{
  "d_mlp": 576,
  "parallel_block": false,
  "init": "normal",
  "decay_fraction": 1.0
}
MLP neurons of a small language model. Each row is named by its layer, matrix (gate and up: input weights; down: output weights) and neuron, and shows model dimensions 0-255. Each number is 128 + 24 x the weight over its row's rms, rounded and kept within 0 to 255. Numbers have three digits each. A neuron's up and down rows have the sign that makes its largest values positive.
After each neuron's rows, "fires on" lists the tokens most often at its 100 highest values on Wikipedia text that the model never trained on.

L12.gate461:141106111147109143175097095092155074120128153113126171123126124162144130059121144133121106143140154085140172143125140119164154135121132132149110167093150151151140143102083151105121126126144132164144140157093088087110174103107107105090104155173153133122088098159097138165126158122131119148121150140120146162164125142121136139149128107141158172141105116129101126120124142101131094149110140134109145116113124094135126161126162107140163119128084119084093164125134156151120109158074104194137103138130164144111116111129129146093132115100188126154100127157149097135144147156113101127112149194149127140139079104151123140138149131136112101146157121156117145092146097096115096151119148147157136134135165123135161146134158112126142118147130108129159115122121121134144150063169118
L12.up461:160108140098120121106133139124122155119108143111143088108119127137133155150145119131119102170107125128113080147139145119122132142188156128110110127059108093121136124180107148124082155126128152153150124125113141120118131167118143111153152112151145110124110123162145078094113075150126145128100137161077141112161117110114152150133133124146163158139112152117150098118194146095121128146132136167111113073145147132113126117147144142177177169109088154092109132114153127098128147151140105124143112122136118136117099137115141130093088142105099142138116137163109084134146202126137162110133121108114142155190084108157116114118083095146114119104132089158111125184151109129151088107072114095129137110104132095145129147148146135164153138140135114093110162155134161102130119124151101
L12.down461:110130126117090161118149130099137150123124150101132166138119144142136162080110116144121067127126149110149174134103130187155182151122117152119121113078118136123153123121165107130145165130167127119138127128140143180151081153129074145139135106124141160142069130166152106087138145123111103146122161090136145109162146115167079140114121140120121171169129139123155107158137117113138127100106178086167102167078151127139127115117131113108144145113157121122135099098115119095116120146161176182129117093087121125146148131171094147157116127127088157124131150159127139111156142120153136142167107142166109113129117100108093127089091123123121126117135110116088091103164086131150105099119142101163177109096132146162125137140130136102112119152162113120130144121109116137124108132082103
fires on: " Re", " Ro", " Jo", " De", "er", " re"

L2.gate497:092134150098139168096149159110157085133122153143096138128144139142155108111109117104092138118151152149118168146111159106079118108133175143114119115125093131172137155150148103142124129145135171086155173109158148166119139131076138109107117111158106109159131112118132150117126134124096099135161136102088090114125149098150114088117141143140136094134116082104148104124150121088108119123140142135162109130163134145141156129182175129146185090106154134119098133089138148134122120115158090143164150146131115123132175171111130130086148090137153128118062112126159147120115158136113151156127148104147121112113089139134149127122112129122145135158098118120120147131107158125078185102152116129145131138161205132131098123099143127117130156138077182130118106154124169104112150146128114
L2.up497:115150135142127154113115156118109092128076151087115160151146116189174084090128111123117174105128148160082161168133132150106140106116166152094074106129142153146152152113163079166161124171126139091149151131112134118128118108144147121095080120142124146140130138141149127143168145120124158122160127116124091120160140136124121129170138089108155126113145098107085135103187128116125125121085102130108121119143130133158083132162139133170148064119201147101112110139115118134142142144174148129128120147104120168128145110160125120121128106115131093132097148102170119117100124103142156129113137098085148113117159115096134131119111105131136087131110084153140191155129130129155136159128106087169168115136145144091099128128136138119141123109157118128127134136130174099149122135136102
L2.down497:112112125128127100118120116119174117130142136119080129166129101164159101112145128113116157112138109135133145159135151090119154136141151196107146128119133151121131126119155096181121142156151143112153147134128129122097105147083137107119148123134139162086153108144123144126150183158103116139148130108133109099130133159103135103119135114111151081105119078113142111109111155054168123083101120109145094144149124169124114118159151108179142088111201131161112084152116118142122154107140127125152147138114125173134146097127113137080120102132093126104118134100114137108125129132110145148088146113092149161117117112099154130113121130127115121018130112139169162143109146123131127150143158130148163138139170140140150124109140155144117141120127162130102129169171193096116128118136132
fires on: " qu", " Qu", " ch", "Ch", " Hu"

L12.gate4:112152114158115117160166112145124117073076160111115146112124106188097102126122112138117143130122144119155131100108142130126133132121116152130115130123116159133120121161102103090137138201141106099141142113141137149145110123136153168115110125149130132102099120127132080162149115147114095140120127133143117136198130126100101092141160112151143125141132146154115116118097133145094108096089155118114099172123130112158149123148133079083110120158141136103136186161156143136166113176154113133146100128116130096136108127128200108124124131105142106139108144179099106149155112146099134111165122158169150145134124135124121128082081119101127137146112109097127141064143083128143159116111130125103116103109190159142138080165125114119148124105124066133142146095110114146105150138181125
L12.up4:132133107138106091120134126165130100139079125115114152113121067156108108150111146122098116118085129126177154152128143116122132186164123145141124190121098146153135109115080104115174108163148105110117161142092123143095129119118121106146130106173109124085124150106100085173160113132090143160150130132086119101125119111138129131130124092123145125087120128123150142149120125109173111137146135162167071147103130129166104121117148119115166128181097107122188155147115103154120064128082127176107139109141099128117093144134143157138100191142147160102146126146121105147121132127117144119134143142130137133115064165154161127129121137148146089107158132119127127169141106145133135123132164138160167115093159115178140139133145119128109120133059128145103134132145120126135117139137106
L12.down4:151151115127154150141156144134167095111135120114101092153108151119145102116144138124154119130156105151159126130110155121095163155129120106111155110108129047106175156080111172083124129097121155157118115091128149139155131140146128127120127138133099121142161131138135174136121115101121127151130117081100123131144131166140154119121131101102120109140108071125145137116139106181123124132132128136132128142096119124129162137103101164133113152163137134099109126121078161143116103122153177144195119073115138133145107156170137126089109132130138124130140146102159100053133139146117123120164103106150075129109159137122113149101141148125131133094154145131152117169200131134122109140178133095122155098110101087146126135152166131182133159158138124101084140147123129119152181150113138
fires on: " La", " De", " In", " Jo", " Le"

L2.gate399:153161115101129157134091134140115132150148161125102104085118161132151124117092077134087173139121118128121159087122135119127107171168114135151144125132088129122116121120127089130148091127095142086079114145150144157131112132070136096159128144127102154119142166124121142126129157116138070128115122123072132181132114124203126117124136138120130102091120138110135085138092146086120146120098108136117148125139127146129130125158117167048139123139146140161129136092099125150096103128123147174143134085134115094131149133106105171118138097072150133144135157125116107111116132140115148127159125129098133197084122111100125127105103116134115113114091132145087144078140146125118075116142157144165150118156149113122079130166154107129153112152179117143115148114140135129142129135108101
L2.up399:155142141108158137138167132142131136116123122159133129099084159122171110146155107126130127141126103098128113107096175129157158158193102122105144129145117145132117086149131077147107123084111108119109129123175135157126194142099142110130132129138103170154140143172132175120113127141140115141126107137133129132138111129148091087128115160136133091125174135121129061136132102089126132143120106078131135110136166137131089151129109162076159176104112128162118109144107091121083092138119144156132136110090162099131150111101113127110130111130147109167149147126110158149123132099132154147109133105117104172114147130135167123114123115133081119113099125165114127134125174101148070125142149112162126166120173112067143142189113130129152088100163144136086130125133124129132085108120117
L2.down399:170125111119110154149103137116148141140100121139137113137100137134155121120139129157134138116124088145142119119158155075148130129156104137094119064125121143160123105132134057151111138140110085121109124118167091146144165128077119124142103070109117154124153149118163153108103105132132107175081111115137170126165137127133124136136132140114163113144098114127124064128125133066137161114133116117132143124134139129117143114161116164133170126128129148119142064131094106134089162132131183161150178112127157139141136070119084133122128097153138114113144136166099178147128127109136167122120108136099121161137134100116157129143135093108066092101107155119185115152136145119157127128153133157138117162149134100088152154154136149115120113151121151099054109145134100118124110120129138
fires on: " Je", " Ch", "–0", " Se", " qu"

L2.gate455:121151119092164204087081107131109126128151137132117121123174135115161132114108095124090179100144140142144111105119170150090102114140144139114141129164129069128143142129130104104123149140128145111173136123121155144140176117097131098123131129158075168177161120094121150123109151084126125159141130095165097115114128135173154108143140127097146148145129093127118104091126118107103120141123146162131097110149127117154134149161156085122126088143141096105127171091157102143167108119172112155173169174147107117113177160157157125132163109129141113136140129109143140153132138134122143144165161117124132125103112117168121137095141112160095090106089108156128164083083102095120106148140119102162152100156155143091147101107139115124160152126124130117140125111133140134138094130148121
L2.up455:203123105129139153109076113139093106151147114155099130117110152173161118110169128098117166126109104119118134137125138119103144161118094113129127117150072116127123145152129076131106143108101140104124155129175094100128105133087115101151130101144117094176181105170124142134141118127088183141150108106112121135088176136121116154114131116094139104129119087160090113132145163121142098108098155137144098155157135168119111138103156143113164093100155130124112116109163118125136152125126150121133168168122100130107166110159101131140139129115138139099167140088111133099145138104167158141099135159103134141108085112150143142095095150152092073121081141127113172099133136103142118138151129120136163116136188166106142115138151122128163100139103156148112114096149138120139124098111134
L2.down455:146148100120117096102088134167144092144128142147118167130112126139162114126125131154128153159117124121143152128150121078113152160126111144111128129104100160158117129150132118172120162136108162112107157155127099101116080145082137129125101089150136124167155103173122143120120152137134145150122093097128070144131149155101110144136114145107133128106109083145115092120130183055131137106113173116173097151183132149110119117149120141139145123079176135118106091122145126101145112098123117117109143121104126180134150134130072126128106111164121118098142161114112173102155120098128165154129147145119160164117117071146137105090112168133109089101106123132185147113142151097169128145119137140166158112121157133113144132123169121135126157133115115133071132140141151112103099101104154
fires on: " ch", " qu", " Ch", "Ch"

L2.gate432:114152061117126059153177129156133147133149159138119147125079093157082119158143149128103127094164107118181113151167104156126128142144138128113140127133125127088105128142145126142082143120118137114128130110130164146137157172140156133134118128176141131115150115129128124147184143119176118143120095119094143134147090148075131140165122177139144160150155113112121123079128186113094106082123083114160115136115094140161119136136090139107130122132154134143082100118155100120134128133173122117140082109065172155133137126141138148150145120150168140105107124109162119153133171094105151121103081154134134144132113115148121149116148118138106120111155128120131162138136135128165115126123144143165101135122130110127109146207116102124137123169102107094112115177125112116137141154126126
L2.up432:121169122162143100120169069140117113130152145135131142146121093166098143109152137155097109153140124129133122156160130148100108131120078142138123116127143136129144136157136108145156130134170096138162100160123138101129157145164157106150132108137132154142139114114094138141135166082136116064133118115122136177171088130128144150183110120105080163132169091132176165133145119181086129088117112137168138162136165137132118149128118124153130126128166119109085126142107109115144132107135121105150118132045172096135102131161133135120115099148140118141138148172138157133102122115119131103145094147105137175121125089124174112098139102130126129104165083146116117158060115129144128168142130141142125153123138076137124095128170104107127126168132098133124122123123082131118132085133148
L2.down432:118136116135152130130124116134125108111132146105064129144129125149144135106110135114121132140127121128154126149175125199102125104111177123105159153073117141134122094116098145135149151172070116091123158153146096113069088142118124142184139122154127098138153163131104136106146125130118158129141095173160133111152116125143142129118112156129133143135138159154145152133131172099167114146141130129171079137098121155137177117156126155110167131130141119137097145117097121120138089165147183122121117153148089144116140146108153156135102153129138164102149126120145114158124187150201143129141121127154131121119117091147140159118138164142136155165150107127188134155118109113140117123133163133137144100148160142115114119105169100120091157143126160084116134151095164142067113135094142
fires on: ":", " Ch", " include", " name", " ch"

L3.gate14:114130127127135153160108124137115117124122140154092137125138134131129097114103075141111131108135174129118150150117156136083149160139143119128157115101141131134143099109135121155141113118105140132115172145138120107120115127097124060180122135128105131178193101098151162110123132106131131144146113154107101151146100126133137124152106162084142159142081092113119115112138144099075141100153085142164133145185169121159134163181076117124186147168154143126134139144110125119104146173125132133125136121128103155135165151112141123095136097144149102115135126121134131113201147086108157120140138143100099116130141095132116109114143123119117144080091134149128149127089150069128134129184120117145112109140207121122136121103113115131101137148128086116136106148160165128090120127081128
L3.up14:114147079128134142162138134093129137115119139138119156129130115155117118133122115151108147154108149108136141172154122141111144155136145133124142080108130113115102123134100109149096143142117142141117135143106110122143118116093133109162101116127180177177149092096133138103171120123145095141132103145104069160167117115099131159125119085097130146131122108081122129108120160131159133094125057126187136179156145116148142147151073148106185121192141114113127113142086113119121129172138146123129144102111115149157155153122117130139106139149132109113142192125153126099148152115102138127141137159102092129182163093155143117078124118091110152101123138186133116143083145105150122131161099131166116118114173143153126171134149126122122121122122106085125139146137130135113133119099061
L3.down14:131176112127105111109152115159134111103112142133168140127148103147134144121109119169115125119131137142134113152145149179118148118146122163110166127100148126125121123112093134143099144153101148097114139165126082105127133127097103089141143104133125120118148107112135143108164109120165113156121101104135129124136106142070146138140122115106154154134117087118126101109108176097131142108102139106184122113118145113096136149157110142124146107138122169096130052132099114112118156160163119138141132125104089151137162067097100139138113082209112138110123155149147121118161139117133159127117132148142111154099126081162144135090127137122116153080132169150226150117128140128129137156173104132174134130122153102126136115134109143147122152135137139076051104155151125131112126108122143
fires on: " Ch", " ch", "Ch"

L2.gate428:097123109171137113130109117119128142121145101144148124117118136167123113096103097140106128132137105186118163135145145149126157158113115180120145129161137124146129135140132119118148109172173151130128112112112137108134118134125166077163089079134135121158170099135118138155136136117109102134183112149120141125161089147089139116149140109121157124151121084128102106112141151142159171098144143104136136131137130122145130137089101080097115126135155168110174116106128150132099122109096170126134097143091165091129145087094151073134138107132131066146109172121128120166162119120113134076152142124107145171094118130177157125094134105139086095142124130150058127113122122093134171116129143106161155119139166095127140130121160106097121159114134096121152108157088102089141141088131121
L2.up428:138108119134128132154153178100128138137131097128126147107147140147174148127151130156127103126128142142111122167133135112104115132129125158137131161062103161168124159113151133173111125143110147147145100103135088125137162138135154076188086134077147156109161141114124136127159114114092085142124098127109119131142150149068150078185127149139145150107122136177060072124150198126119143098121108153146136090109117164149119120097127151140130106113150153126107143101130122110120118136173119140150114128111178104128146139094125136086136132164131154115127144120144108131147097172142103123169145146090160113092120122127141128122103136103084144115144129134147140129134164116107110073126138155159172128114177088152121175157146142103151129165137132129129133151141146116122106132158126
L2.down428:114155119124097159125127147131125131114112132143139136095098145181102115119120143126141109159116101109111090134145136126110149166159101167117139160067100160160126093103111104168102129148103120123120137132114126096094159115126151090152145115104108132119125131104124150074148102115134114155123128086150138139124095127119106074167131135160138144111135122155105112120144188086087126118149131131096150151145147104137133097149159166152191123105169122132081085100120104103151094145174161136141131121092121156145146084133134160139072100128140104104152121100118112142155142114128144133146108141132134152076115102150126146089113118104142141077130128107190126193110133127120104138156099128165119130103164123152138129136124126130154156132133115106062095144116152128112105101170150
fires on: " Ch", " ch", "Ch", " Ru"